{
  "qk_norm": false,
  "batch_tokens": 16384,
  "steps": 9351
}
MLP neurons of a small language model. Each row is named by its layer, matrix (gate and up: input weights; down: output weights) and neuron, and shows model dimensions 0-191. Each number is 500 + 25 x the weight over its row's rms, rounded and kept within 0 to 999. Numbers have three digits each. A neuron's up and down rows have the sign that makes its largest values positive.
After each neuron's rows, "fires on" lists the tokens most often at its 100 highest values on Wikipedia text that the model never trained on. A number after a token or word is its count.

L5.gate206:481505495496514516508493505513492531467470501464503551447468486502507523487505503497505483523504480524484490469521524545505495470490503492484509497462502465438511479466525478479504488500510492526492535511491520480475464490474530530511522481491578575527535493469536477519498491497498478489522468529474549482487544477500497518489489488562481524538543516503509512516469539478513477462473489479500491545491505499486475492517533541505526518491489479508502562476519539493466533492463524487508454479520513481486477462539483523507511467518539509463530476523496493511507501508463481440
L5.up206:514506497527478483505489535495493497528521538428526549512453496491521510500485527539495531478505492529501541525471483477508508503489512503563473458477501480476537525506538534491518500492525512513469511489489478488499538503469481535473531478510513521501539479485518487511509539488535539498501518483469461493476474509473527495479495511533514478462485504528528486503490520490498477532491483525536516443514497490473480477530485504499478488527468474463474504507485459496506468500526441487505561476467506436530503519473518492537473507532501530472467537511496514516461534521503567476
L5.down206:476473529498508523487505518494464514488446486491482504522512508504537464496521489541529495543485529501529503486491527502479495505492482486471485553503480515536516464471474523499457526499495507497507468511479513497520531497519521469459509536534516573509513473497497506461526482437459472461513532522499502519512477455489490529471488471522489526477511475474482498510506529520505495531477549515558495542481470511523525492466489496504484556540483531503469526502450530458508505453457482481521548498515457540505526500545489516522496485480537530464507484524484508526494528489495474499
fires on: "." 37, "-" 19, "=" 17, " for" 6, " as" 6

L6.gate237:490502504475498495478489478485476514503449485464439502482549490495513490478498516520510547493483474503483525471504472526519485524498552500452463532473491476477498507473481498526502488501543544507533500488545528485482518507503479558460557546504466495503455518459526502521496479530489480495478542471521522486458532517481485517455522505548475458498521531492490509519524490498527529489494471491529532513537520570525489517502455542490460499473485501507521492486462467552492460503497474485486503492531489509497515474514498470484519485526511480520487500515497539476505506508456538529
L6.up237:476493511545512471511494516470541547489532506524514470537507521503535508553492535478520505454504517514509526488471505510462477463445478526427491515526527504475491479467498504494465509521442500533490527470517480487494484495468497526510506478464493541503476539476476528461487519479505515481481490532468504478515499486524516522524524478507537509534485494537483524489525456533474566523504506523546517530511480487461477480513477542494493486523512491457543480506457512512516495543534514511485519537511503486484528512491527557477481482509477483486542474520522488490497483540481512514
L6.down237:512467490483497487494460506504471489522529496520536492494507540540521509515463502498516496484515483479482503468524494524531495482516486503487501458496482512508491509514467482505538476492515520505516440536486501508508537482500482518533500455506469466478508482522471522525508464495484456485470534458482497476462459468479539509523466517491511490522511530472432522468518505495462498487503548436501514534482524517538505483484558452481462470512528502501491511490539522495517524522468521532498472494494504524502463430476534520529471495465470469501515487537546523479498486474555522486
fires on: "." 83, " ." 4

L7.gate94:529445476514523511507528533508519518547479475517505464509515502498478466491493491513510462527493457514503523471506474466493465545511481521505442527531499496488482528527518480525501504452525542511508495527456492468563497500516494506460491502498467535509492469496514530511528504507489474513523513512526467489525502483487529488539497476485498486504459499483408506528511531522519498490473525490530521466536526498526508510497511512532479532525477474466495500478526463510552464481512536501466516534469505505469478475490503466509464487462530515532500444477499481540487535542499533502
L7.up94:494491460513509508536473490485523530446513500472486492521502464480497505541494525511529490500496541491533496478534518513477515564502480533480496518529488504526493473508500496466527517502487510500539503489491585475498509514469499501543408552470508478487513514522475498518490494478447484478475479511519509499501492482512512506481502551459508458485509486494505544461533448532530506504541509474510530532491500506471427478487524502529543519508453531490504485485534493529502542529533500492520465487504483497486508486508502487496531525527498462487523481490500439517480501486490482504
L7.down94:496476500542480537523467506513487465505494481481481482501497523481533517546499541503555506512534508484523493508488502482556513506478480513526486507501478539475483542461517535517484518546477556514489460547493478499551482556485513487452471515530508520480497482496493496513497498515524465494495509465492488494517429492494484494499482490524452503532468501490384526514524493519503489502442492481506477554487515495481511521474465475511509542515495494468468493509498465486522497474507515501500556503519498488480473529468506493486480476525507518533475482481514518500497517470506475521
fires on: "," 26, " February" 11, " 18" 7, " October" 6, " June" 6, " April" 5

L6.gate142:466487522513463491465486527481506460526523483514476483503508503458490513550492540519506479523494487501491470490566469470551470531524556514520546520535440533503494458470496472504511528505494518527508508484481472483452540494499494493519531562500494521513506481502487483539534514537516455510462504488484458532524475511475491529529513499530479478516487497510477497516523475471510510496506462519498474577495509516454506493533498499466448486478493507496529478462487472493510501508507479458474484524532497533490519539486482488493507510553514525484467487540478492540503503505507478510
L6.up142:529487496484505496464505524493466504469499489517522554506525527486507482525550523507471482470493488500526511512495517534513461482502485509520488483533504475512510505521488496497510512462513508479546551413502474448501506452477495551474497521511518536484519518505443515541483554489495515536526547517549478530520517507496524471482490495492484484480519499499487511514533494506482503517496530517468476528479447498485571495492512478484492505553516544506474520496496574483464504508452467514515485490514541485536516493518501483475514495469501479480474496528523489486479485452495519532
L6.down142:441521508504514451446486520538522501475482538517521493510506478508535533517517481483483523511496506480493450496480566500485493467541465521491489536503483456517510501494529489470496485530567511466467485492529523504555492489490487495501518510544498504496508510470525535515527530473505510558548515460440511501486481528509515492531493532490467463509527515499496511519510527526494537487515532519493549489487508511482508497528501486485528511489491503490525460477498521485478502523517519564501486459496474466483523498552504486453476526513522515516548519489520508468532522555492524502
fires on: " and" 72, "," 12, "–" 5

L6.gate210:501482456517493498493511509522535525501479528534486519474514542502446549534478503485517482539505455545516521500486478512562462496517473512539541476465503494461505510480530479507476516521505567488520527548513506471470530489503530531485509538515504526541502481500493478496500508487476475501468515528487485552459530545540482483508485469488533488518462503507449516503522483493557498509459497460482525496534490496479484510472509566493469492480518513492506481485502488496516467488486518490496496548489482490496509501507515508533479484494533517497527438539524499500507557494512519458
L6.up210:481472494509522489512461505474510514448510461487565523511527499509547447527508531502463549476509511476466528493476465507471496505482522485536492518508468511504507520505512550510441560523493493508559488508500523517539497516420477512500502491491555494482484493513510498517517515513485516454519508491533486538494498521502507510508451458493522478472539518497500461480460474516491525482505486518465507463510471542504491475525510557482472482468485487494488474502497516527509518475513516502490505462488487485550499483470524470509495486507483529458476511511495479466515450485483532536
L6.down210:507511457487456502518495458488491502463460461509499445510475503501542493498482472499460507539498543475482516512494507500515523493529481482505515482533476502482491455507514477536486480475473526477483495535535508487468522518513509519507445504524525493477493526493494495518500465474483454494492488509479488467464479501536487486486498552488487468483498520477413489522491531510477502451484470503518488517503502511499533512469519448487481541511501514537493509473489491497479545463465529505553511510445529502501529482512458477499459541535536509489526500531479475475514556506547470499
fires on: "," 61, "." 30

L5.gate164:470511532508503482479484485466509495501506488517499443479494496521434512479485505493506477520483510518540490462495467521498524466536524517458536528490519496521492453481516496491515505507525500502561486500491522476484532465535480521482531468486498500503499505503468556530484479500479509472512562559460491503501518561495519471470535470517561484498469519544519564477546462534491474448493513494517526441484519510519516471508485519525499499516503500506534488507460472525524529476507512520526487522509517466524489525522542507513515480488468505480503501495506474504479544528482495478
L5.up164:498478510467459500513507531495485520493468527459533507510503512487498502545503508461492475534477489501511498502516480508470477517487517480475507529520519483526518498501490551509460488526528461483546474497482502518499498502499513550520504474508521509495530508476477518476543454543486536510518507459519546483507508495542517490480464462494521497532476501499496516485498489520554487527512481484452514525464471489479508486534512471539486462439470479495490526483503495462546541497436459528484463491434468485512493515467469499521520508523476500466513444538511522546539504464496488507
L5.down164:543473462504459483493510543469461454504515467526482459514488503535480514532525467525534553522518519526515503484507475482463500528498506488490506509492501539503483491512511517499512509511465483506515519504509463502491538478532510510524486511470530517540467453447513501487511483524473459502539495494484470461492512520529485460515540499505495516500478498455485520548463409446517505488525489541476454499510493500455449554512547506507503524502528488530526497516510509503485494507481489478535489500487518511523479565539491506505484513469461492515510485481497514471504491532482489513
fires on: "." 53, " ro" 11, "-" 7, "eat" 4

L2.gate46:488501495493473477491536507560562497519532454519503492487515498477508497475525520532559491491480483441508503455466499526525459531488517526517518465479486499485477494474528510520453521510515537505495499494523492523508514519473438513457463477465550582488495487533520499523493491535504493533482483508503526527496474526491532508504516499532484489516494505489511490565491491503497490492476508498475550507481507522539489456496512518502440503476475495469500469517493551510473488513506509528532533521529509482561515495513451514493465515519471519501498467485499504471475488465471499517
L2.up46:536503478505519512444513484543479505475522531482538499502474462502520542531532533531539465472548499482528488479520514531523465466467534510488491512507498504485457508534504517492538537514497471506517513544520489452532505490508513489488516513454520509542515474482509532516450553462516498534478476445502488490523487479479511470486489509476444486517519526530484490459494505489514511507497530502495545509491504505490492465480516515543512543524573514536470450558540492488496495493502446534502504506524501520497513456522503511482491490516497499476492506489485536537497469504501503487
L2.down46:543521513532525479500527513538489475510514464519536497500493531491507460471533497483463499554487519514563487519464499515503465492494456471520496522509473562467514509537483497498518503472484453530514508463477477514476495530532450525499504514493490522508499495465481482525545477510519461469525487515527491468520479468484512497521516504502431498510475491450491509497477476481492501491473491525465512488500478502492528502545469483497523503473529474472468526529518530447473501565473486478489473469541490468501520532517548492511507511462504500543503519502520520493483543525452505492
fires on: "–" 36, " of" 18, " by" 11, "th" 6, "ct" 6, "n" 6

L2.gate72:525503521456493511497531547499515458466438488529509560503495486511486491539464500496526515464527464498456449488508529474491488515517512519506488501482505524516471522519469552510518516514508510490490482508522492495482530504503447484480550567527516529458482500461490482518504479491519495551480521491543509522528498495522558437501566534523528491499510481513513492538476520489476541492480476499505467518547526493477502518500512521483532492471494488514507540495475484498492520448476496455482502480537522481467478496492469482539474483483511503503508496489526515502505550476522516515
L2.up72:479491531479512516504481509498515461485486512542486442508457474465430487490474484506466510475492474493493497445485489516538494493501506475443519523529504525429476524522537489539520504521474454516485566506526512502486473473462481517495495490501498498483503520509468474483489503492493512521475520529456480501479496481473482534469523539528511476461505498505485529531491489488464507483481521501528511510452525479490509537482546543493494450502509501489478481522529504562476526530498505491526544513534486510531518516498507516512503477513521534469517481487512458528486502508445546534
L2.down72:479540561512512502523518495505493484500509489445507491471531515493477476484524500485478524478485454439502477536495493509534480451506525494484542488512532506516532538492485533489529480503517492409485515499511452480491441482499507460465502494481517498501521539492516505497493485489504506528542480475505509484498506482507477524522462540526499432546511454480549456509525493505497503495507446521472501519543524503548511509479465534506479470488480493521508491501472483501473477481507462481492483470519505488533491510472491542483517534489464537524502497523470512477542465488506507491
fires on: " of" 39, "-" 20, "c" 14, "re" 7, " and" 7, "ric" 6

L9.gate180:517506502428552504500559507548497484494514492510516487483458529503508459519492478500564516490458491537506505497489492492523452495523524494514528496471535520521481514550450471461497522480495507507497445495524493460491512501461499448538491534516514480483540497489524529488510483526547466484463510467505535496515492460487486469523543515506534474512492523474473488470522521483488476470500451488474498488522511474522492528508523506562515488521522474493490479497536490508515513498501501474501469495505512527489498506531486520474548468545493520546502476513489524522481541470541496466
L9.up180:470529477483499492471503524469536512502525484517516505521472517497473452492501519482546448484504491456488521452527540507545484491548555490490497525505480503496491520527499495551510516460524538466499514493523459493534470535484513495485540484483475483524513478449490515519533506543494521509473458518472493486522478499488481475489477511484498499502484499512482502508535515487503545466439516496497533509510474520459451485517494501487503495530556515531528482520560492487516460485489514475458463500471516527505492488495514479453487500541488500454548507493452504500519452507519499458
L9.down180:474499521510470513545479541483459509443472502475487504542505467473536478516513494468520528525479498495499487523481511502551520483487455492484479505549487549521507448568499533527490499553499450490496544502505513517540491515514492479494532494526522546466472526486475522490523504511497529519488473505482507506523495499498494494511464514523514493509500543515534513483533482532514509468510497517513517549526444468459515469517498481533462511503482482469498533497518494551480537533506522483518512500543499485484486467541483510481525480480507536511529463485475510451523505512471546480
fires on: "-" 18, "=" 14, " of" 12, " World" 12, "–" 7

L6.gate12:513490515482482539489523524452506471527517470503440489524539473482501503510480495504512505452486466531553465478490510468488521523494488503471453484500507550493498525499518505507495517504460500461531499490511502530518501531525496519507477511523506535511533490521480537501490486472520496455519487532451475521512500542537479505504498499490478504477464550524493505481478485477524468486449487476476495492520528468507534527494537540500503483487456471504502471500506479499514499456421457462531503501511450491455455513503498535472495488477489574518441493502479498492504495487477524479
L6.up12:551489533479487511465452501456496470460501462513483492510510519479481495515457521453471491472518493513456460468548503540474527505467516474495503482439541509483503498506473514535497490449520519459509532444487480496490511501487482473523500451544490508481504513499518523489477520546487525513508488485468506509529532521534492555504501493518510506459515512503462473506501468484505499457461503460490502518511525506539493515518524544511485510522490519458444519505516502513477489513454513481484458512492529517482485523540497506502477475501524565482525529523484466516493517462475483482
L6.down12:495473517525519548546494471502498544492541510492479505540483445466484494481490491491493521480447462542511479533503500462526549507499481489479492487451523497508472465511518486438558494532483509473495494485524520469523493536449518512470499471479505508483517499480491483499487491478515497465519474507489478510514460501499464436512493488469470456502490552505599473485506532510537481537493530492483489471515520510523523500484507465498494489481516492508489491510477513506509494506514528495550525474547522515501474516561504510552502480495486509499530539513503494496513495483531503525
fires on: "-" 61, " as" 11, "–" 7, "/" 4